MLP neurons of a small language model. Each row is named by its layer, matrix (up: input weights) and neuron, and shows model dimensions 256-383. Each number is 128 + 24 x the weight over its row's rms, rounded and kept within 0 to 255. Numbers have three digits each.
A block is one neuron, or neurons of one layer that tend to fire together. After each block is what it responds to, as a language model described it from the Wikipedia text at the highest values.

L2.up163:110115110147151155113112136090112125090068149143132121086116087132144123161124142112090090172123121141155128143164126103141116110139115126096101122126160125129097146142135118152116166137150125159137123154142117127124116106114139094100160071099096159114120133108127108098171133108110146081147131083106136115171118093101097095151157133134093131166157162116129120148124138144129083097115
L2.up256:116092133109123125141127127102138112161152127074114160096091104165130093110177115134154140105112133157119139096156147148114127130124180100096181114122108142099127073163133092150102169127179134123109119162124128129131170138108159152057161143083083121115131103145101104104111130107078132122155128153093120161128133126124073116116134133097168115206144158173150115124128120158093132217137
L2.up265:137069082124128148156077114106101124126118127108154104138087120098166141121139136166150145115130146161123140107134131083112123106087134107128094123144110135147155129129089124159150138148137151107090112164162115133084158131142122124151165111096141125068145146155074125126108150147121158113096133076159110091125146187192094122091150130116160120167142129160128125124157127145166118138159
L2.up468:122094131173089166118138157126151160123171120116135136087140142085121091136141117153157096150133133134151113133096130110123121111099164125114106143123132178099113107140106124085109096141107141134132117170138108097109083131128120122118100140166129162107126164152084112103106099097103122132126100113142138100142136106129090128128152136115177157157117095153133126118092135139128096158143
L2.up480:124138109124144128120115100131176210137177101161114144072107100126099153100145130152139134154132135130110100149136120096145108133150129129085135100168098139105132130111133173140110148133120138156120132098161126153165127109112088108125120107128132124125122190123079121127139146118155162140130134140125142108138142126115094154112124142099105117107085121132182102105127096133138154134142
L2.up493:132140166134107121161149101133141113147134130103148130081140157122143133121197130122135141121092149152136103126155088075071105094123131123112125148139152104129148134113090093115084153127103127104090143139162163149150163128136125114087126148086166111120109163164146136104095128118141115158079140131159115156056151157151138123122134147156107130126180101136136157128148121138115120146177
L2.up623:099092124159104103154138133083157134123138117147085112134158119149103139130108111113110121115115115125137107133139099109116130128146100133141122086137135113147162109106171104113084141133079109142123121121100166163142126130130134107134140165109121135143174147138112114128119122151136135166146129129140094085099150163137111128138106211162102136145140131154154130127127127136134111148173
L2.up733:109114166099121160148171104109141166139139080156162118153085132145127109124143129118149160171126134119138100170136124112215101140124132123111127125114170112116114115118170153184129119094171123121134129155148117174149108155142134154114111090122074138137146126141138109116140078105093122138142135170142136175140169100129134123113080124171149093147144133136131131135095123140121134084036
Description: Line break after complete line

L3.up35:108146110164121132105122115183154108118119111114136110145089099151123156120112109162091143144097125146089122098139202116111110111159117142065158095171132053144168108136113136103096109114126157107120140119148087105104135055153116133162118108100109129126146109117132155129141160142094130143141153152134111132154114125136107116149161078132135174119158140138102144163124161123177135147098
L3.up45:139139117128140144124092122115159130184136078126135106150118158151112130117098125158153135144143126125109153117143111092099140105106150093109117085114133118110115134148134186117139097109167184158133156135144147126116183079104156134108140133127133113184101158085103169120083153124122139134119133119139112095140151121105142098099150163137140121105161142118138145116123103131120133124116
L3.up114:119111149161133123130133151124150131100144101095117093129142119097093082134087127125131134081148121126182100110123140125105118143167148125123196092124110157105140130109090187124122097168116131118088160132080097142117128122121107119141141139171141082145147126147126158153163122131152127126109118165122113123119140100122130136113141181109135173154164112143066140128130124133084098080131
L3.up137:091142128101110148141145113117145133124138122167133135088138121140150119084109156114148135130136111148123118169135125096117111176114159110123153101085071155115131147139117126177169102092096129138137131132121113108078101072130118154130081127141132069115139145125134136111126123181141109119144166109170132101122126134125133125131124099115134124146127121186086136109138120105130095134112
L3.up267:176138136120113128150129133080151113136143141153101122108159114149117133147091109131133181139121123147128123164117180081118142118168167118136161106100157153144113111117123088140157149140123112152146156153108147082116102087110128101152107111138102100100128115114129119109144138152144138143124110120137122150144108122118095140136130126087147110143119135127097136163110096133138100108109
L3.up331:137105138116131131136094119147161163127113080095110150081159144155110139143120134090110115109140143122105174166112128148155139149154158126114142094105121151090127081127089132139123070110107134150157133132149151067084105114132144148169131073154149111139154154147157124112125143137125162144108103135179123098154154140131106119114143115128143076077118111108085129153116062133123083078128
L3.up509:099112161110128130123127114140157115128156166097112169087129103132130100122148094109104099098165124158155142117125107108138110142100115138179146101150135140094133107108098131167109083115143136108105112136159156140156115160123105205157156123131143136111128124162140118115132150124123152149138139147130112096130117132159064084130137121167129099108121126096090122130122138132140093109111
L3.up756:166101125134119159100099118121143137123118138118160123097117158166121121177137118157139113104112136167122135164112172110128098110144140122120170101126173178142128116123095124090164112101106087144122106144119143124150096135173127173170109120116107120136157113125131125149124142117148128126160112114158183166090112117134152115153141144098110110157095198145129174173151138130156133125137
Description: Surname middle/end pieces

L2.up64:173117111116073129137118100143130137125132142157130110126165088135134115148141111120130172158140136128131157144162135140089158137162159098102110135119135084126114148145093109144118103149125165117094133084155141137080118126160194129111130100098166138140153126160124125090126155104092122118103091122123137120107178088073151135141099100102125107139111122159136176108124136105118076164143
L2.up69:123144106101084136095114106136122118070133113138118080146108172165171127137125107097114163147168139135088131128168120136163077116122132112100113107095156133155172164140122132121122089114149101075205152128184128081122079123110115110125129104155138146171126137148136112112151100115128123095131117125114169101124216117172137123134149099127105179163088119113128156117117109148123112137165
L2.up275:140143098106121115097130161118121105144143138140130172137125169138115120137141156184184121114101091138120140157053149098095081107137151152105083136121135136149168141161159146105081121123151131139126147098160132159148124155123135081126110149142135111137152168097103107119169139128086172098145127149125179163136122133141140100129171169118125130112106132125142105094147117103146104126111
L2.up287:094126113082145148131108132140118095138135100137164112120123146113106138094108143111088178109119107140117155193114162150143136115082141134119128120146124139139164143134122088119131132107128176126130129100116108122123096144129136156091109160044152142136096155127151148189112112106124123122135161095101122125156144076142152097134158104116091185135111150150145121118158136125101106141113
L2.up352:156122115105116095135155129107089119093126124114138111104092086120107106103117103152169125123106150148079180111123127143178133109099148129134129132108145147124112120121077136129153127135143116116088130115145130175173133102084112145119115150190155119142105129118142136094153125096127121127151142151143125167169127115156125157118091086156131087093129092178134143131139148093168135130119
L2.up457:139115104105134099114149094090133144122094129147110121124138116067101143106132106123149153120158116117122181097112135143142121123072125157080134163138126134141197106113115171123107116086111155104191156097125147099116122114140139136133107121083159115131149086118139136119176129141151109155110141165119150155108157142121135107126148133122120119158125127135182127121111153091138131147133
L2.up496:138135095060146110123109108127100137157118129167140110126149135110118169106118155112137129108104152133148147107113146107106100117154121099086165127168167172131119150149128129163130126102122089103139120139106119118131135135143099126121108118130155171135110090106152116094149124091114115113109135148139127134132134140075155112118130149174121097145091142109125131125147128102099161089083
L2.up716:161157113091111091125149138112101119095096103143157107140144129092171118093145127118126160102141078166138140100119126168137150132173123135102131106161137125105120142124106128149112087153110122156120144127169117197146132085120110080137145147171132147137163114128141130127159093124134125135147101108134109185110198164130178134122141125108099132121073075153147145114147126117142098137133
Description: "at" preposition and word-start

L5.up469:135111132135162102083156097202152124128077179128118114161110133156135141107154101092139126108116130132189165139144146142128136147090074146141147113131104137144136161146157058170138105093164127151097154096115113100110155127138137141119116108157130122082125128131115165129100178130133168143119144088145108150126102114167106108071204141100101087118118133158123137154127102104122141124112
Description: Name-completing tokens

L5.up332:134123145142161090096091122067128154085089121128146136121163088144123140118154111088129128130115143131119138139146171162122131138133110139133089118165166136145109122156166171098110092114114116182116193132139090115120122172141143089112140105113141154154182138139169133104138126128146146145111092086164077125120139108146117141156150138149166165155182130154123123134133150156128110133156
Description: Sentence and clause boundaries

L2.up107:112134127124076131137151135166145102086115110095106139089108141137136111148110097138170129115086089137108123106136105122109139105168139148147132127133097087145146118133143132137109128114142140097117111162106117074113158092115167169104106141134118128130139141137149104111138133102107147132157132153132138136127164128080152116111142126140158173143133166131133131146121180104162116129084
L2.up145:150129111139109160128111152124128080147065094164147211150181117106104202158154103130110089123132112185069107094135082134091110138117140121152126132164090130135094139114137123167136095133113165131130102105133125134095097095102151147137125148149128111156098136127153126154115109153149138117107076124094074103145159154112124122136106154142121115114185102144147145106117129146118130136116
L2.up247:138132093123120125170199136163098127156103142166149144120164080119144107100133143083107084136118120116087138110125131123115116159146102139146114123128108149128142181120132140134093130142120146126126106110119103074135137122139146164149127140167122123153134096133093126095107143115130152204115095127119150124101142125101161123104160121130134099110101061166129093134145140151131101141118
L2.up324:110101157135131121125133118135154094116152147160149173159152144123115117097171132097142102096111122148127150130123112173118132113125085126171137112139108177122152104127137118126122125108156104138152143124119183097091183117121129150134063124079124129151103119143125159110137187130102117142120114125126148130123119156179104164138133119122113144133112151149130150112086133125177092157124
L2.up382:108079100118162115136117156150130127137152132135110185125123139124145158105157139135136086144176166126124136118130117117152124173142126167170128129141145131125128094119091105149127083142133167120150118123153128107074095113139097145126149124138091133140147136109137089120123157108140155110129149151110141094080134098100128109120156154138139112119092084141117173118153136127129192088120
L2.up426:100119098078116128091145113098113173138131103118125132108130154118139151157154108088115127137123104111141177098131191125162156136143133167170151103122129110156149110125125122176099134126157159127153123151120139131120133123107162179096122109154123146145113145148131106134165120138130138124094115120107112105133116073125124165093163114131098130125126122111105176124104115131120112093128
L2.up532:101191095059123152114051110134107174168135105136052126120131122135154152125118126102116085155115133114135133107123130092123179060130160113169121140111123129112135081155147121122158096108160127089132088106087146171143138147157140160112131123114083090150107123158126174165140171110140147156136128154154097143119111147159151187144168115086151194103130138138139133140120125118111129108116
L2.up728:151126168104144136109110111130135132119155138137153125104150104105126157127109140174133108161095106117122109117130142103108161138134095137145123121172143138103139119151126108084112132109128142126123130122128106107155117120125138125149141154156129137170119196125151092134106141107122148112135133134147121139117105142153101168111133159170107127136162131107121110144045118105168114111124
Description: Country names and -en pieces

L5.up606:106116137151139173147132157123129175134112100118139080144184114075171130110131121136148113095138100114141114085076063121150118150193132149125127110144123160152105178120110092160116133147146124112095143115111081093113124121085109106106154155147157120136119099094122195104169114104045146093132099146116132149132132142108156176105155127123125120114101118156132144122124113094130147124117
Description: Mid-word fragments

L3.up11:146131135116122121146110154151160159127126079133092097127118135134160180164117122108093128171153138100118137139109147109167108153137092157128091115161100121109154147132139149106120127112123118150129122151183146125116152138146114134158110102096135102110136141149064125105195115103151165171106131170124111062140137122130122165142076148093135141091071147152146082122114138109126124148143
L3.up21:085108147094107092175165159127102174128125090137138129150139175118101093101155159138113139163130134132134113121083154133116122129106110125113140107140155137098125170124142148111162126167133147134142113105112100116156096118108182165117124121131158096114124113097099141149194117101174170107129107131161152081131119137122140148135098107086110123147128114152135086121123143156150123128117
L3.up151:146090184107111086165134117120112108154130125145183124113110138140108132142162095120142106139110112118144124099137111086184100096113167111124146141116129138148128126149135102188154113133193131101102108117127129090162142128151157166137160161123071148130127120130087135096128112128149122133108097111104175102136144113131147136088126190167085101118127127133118112161161173143160135112135
L3.up249:133108172090122107166133127127139137132119121135107095129101125124138097120128135108169162136137119096124108136117142170145084135076124122075135149208148163107167126139138085127099155117084158087112159169118149105138117082172145138136123087093130105170163122131157135105152162133151167126136091151138163120120155124146141101146111121078119117128115134136130120122121123121095143163119
L3.up432:128141141101144119141132133110113157112089082128089125120125148135068109110097108113172172126141152144113109141179108137136133130111178148085085119133113123099146143183113079136124141123087093124138128132115157132140112155151131128115143139157128125150095151153142122120131097110123191168111090163114118120093150120145145094156136123090122147129126107152141141149124133126141162089063
L3.up503:101136098133134092159150119138126136128152111091152152193089102116116126112123161156130147142102104115178119105110132106161090122105131077147129096156126111079171154154172124182156126144140136143127138127078127121100092111152159148131136093154147130112139128113116130128126081109128128120116133130151118105091173122134103137157125183166122103133149121053155161132125135124111125140099
L3.up647:123111102109098138131109092126098154143128149129142159124111171141103106166148097135102114159123131128082172102137139117131103131114074112108108115148140093117124114144192129123156132148129143139106154163123146151118184112160132151108147124144147121146144115117124105112119127123177181094095119108107166154137127138125141158147135190152129123113103168100151150121097161177107137155142
L3.up656:116145155142128106126118139116122134144127139092166108129124172102128179103135177116132190124091128167171121124070123116165110126133152092127131117142101152138099147117154108141133182109122134123119097162143157119112135092156156082105114144093087142199120148089090150138174114054191124127106097067125140101104152094094150138150148149114113131102153142116113177176138138138159145146151
Description: Date digits and after-date tokens

L3.up0:102149101107120128110134139119124152130164124164104094160116123138169146110098087152151143077121096106170118153121093102109151117090133093120125110144141114102111120136134126169147087123137130098114151110159129130130121143092166168140113109121113129110105108088132091113171177137126130134145129098111111143101150106123150123156123104116152146126121158141155143151101115128139104114140
L3.up24:167114144132103126130124081106122076112086122105093094115133116157117089095140136117076140136156097076140108112116112134128148103129136135114119110140121104122127126142156111108159151146151092125121086167194174083100166085107142112157121148104135114112122108145174126131150137114129100099111128099119162112138141125140100111093124145143152115140134139162102143150139113165116119102084
L3.up225:143115167161126089160116075156170168089155108174112169100092115133127134092118188113116130092157103114139120160113185145115103144117121136115137105109137114126135140135164169117106104109108159145112122115157116170162158084113095109091083171134145095134106123146143153147136112099101180093147124122129112122158132130127071109097095141146135100176113144108084132137124124129147091102134
L3.up247:115126177114151070124169111139162129125132111114144132154123122139107141145187128141126120079142127106128113126136121150143124125093145078103128115166193116144191154147105084142138161108146134158097114128124126144105110152102098151096124151127122148136125123144114116114140148124127109121082125135102101159138166149097165166111168166151133153100132183120091110125108142167112175118144
L3.up409:143132134158114124117105103135093147113128122073132113091102099115090108127121100129110142186107135140159102171114127097112121126110127128100114082102084128109130122158140145123095139112129166158113131132121154142150185148095092146157132118063102169131124147152096136093161124119182123106094095142118151122126136101122105150167139167131163125125169093101118120140141135176128104123127
L3.up438:105148149123111144136082124123115172098113120117122094150114123133152130171103133120168173125143138119156158115168156118119128171130137129123149153116142113122132140113108139150127162103116167123166098142127094092127155134132110110146135101108141132121170108122155124086103136119145130121154135161102152094084118072092121140127126163126179116182149129128132163155102164156148140147106
L3.up450:087116119113162117140143103099137141152177169130140166143117093100130131189123111120110088126138131135150142139106136136145167113140126113105082090088077147143142103148141175144114136124140138113130131146128113165121135140139088147090155133144142090109148105127147119113120150094093135126146184124148121148106099117103167110125127140154142110159131118116140112124089124116116066101142
L3.up512:110118136124116147109116142140120166126154122123133161113129121117178122123120143142103113102105165140097137144089125113143147101142109091131084090156111123144142129119087139101144129136130121154130117104135146127120119179085119146135140192135151131147113111119146137101161132127110089100159151127151114138157139121148123125123104137132147154106138134115095117169121141141137147141111
Description: Line breaks at boundaries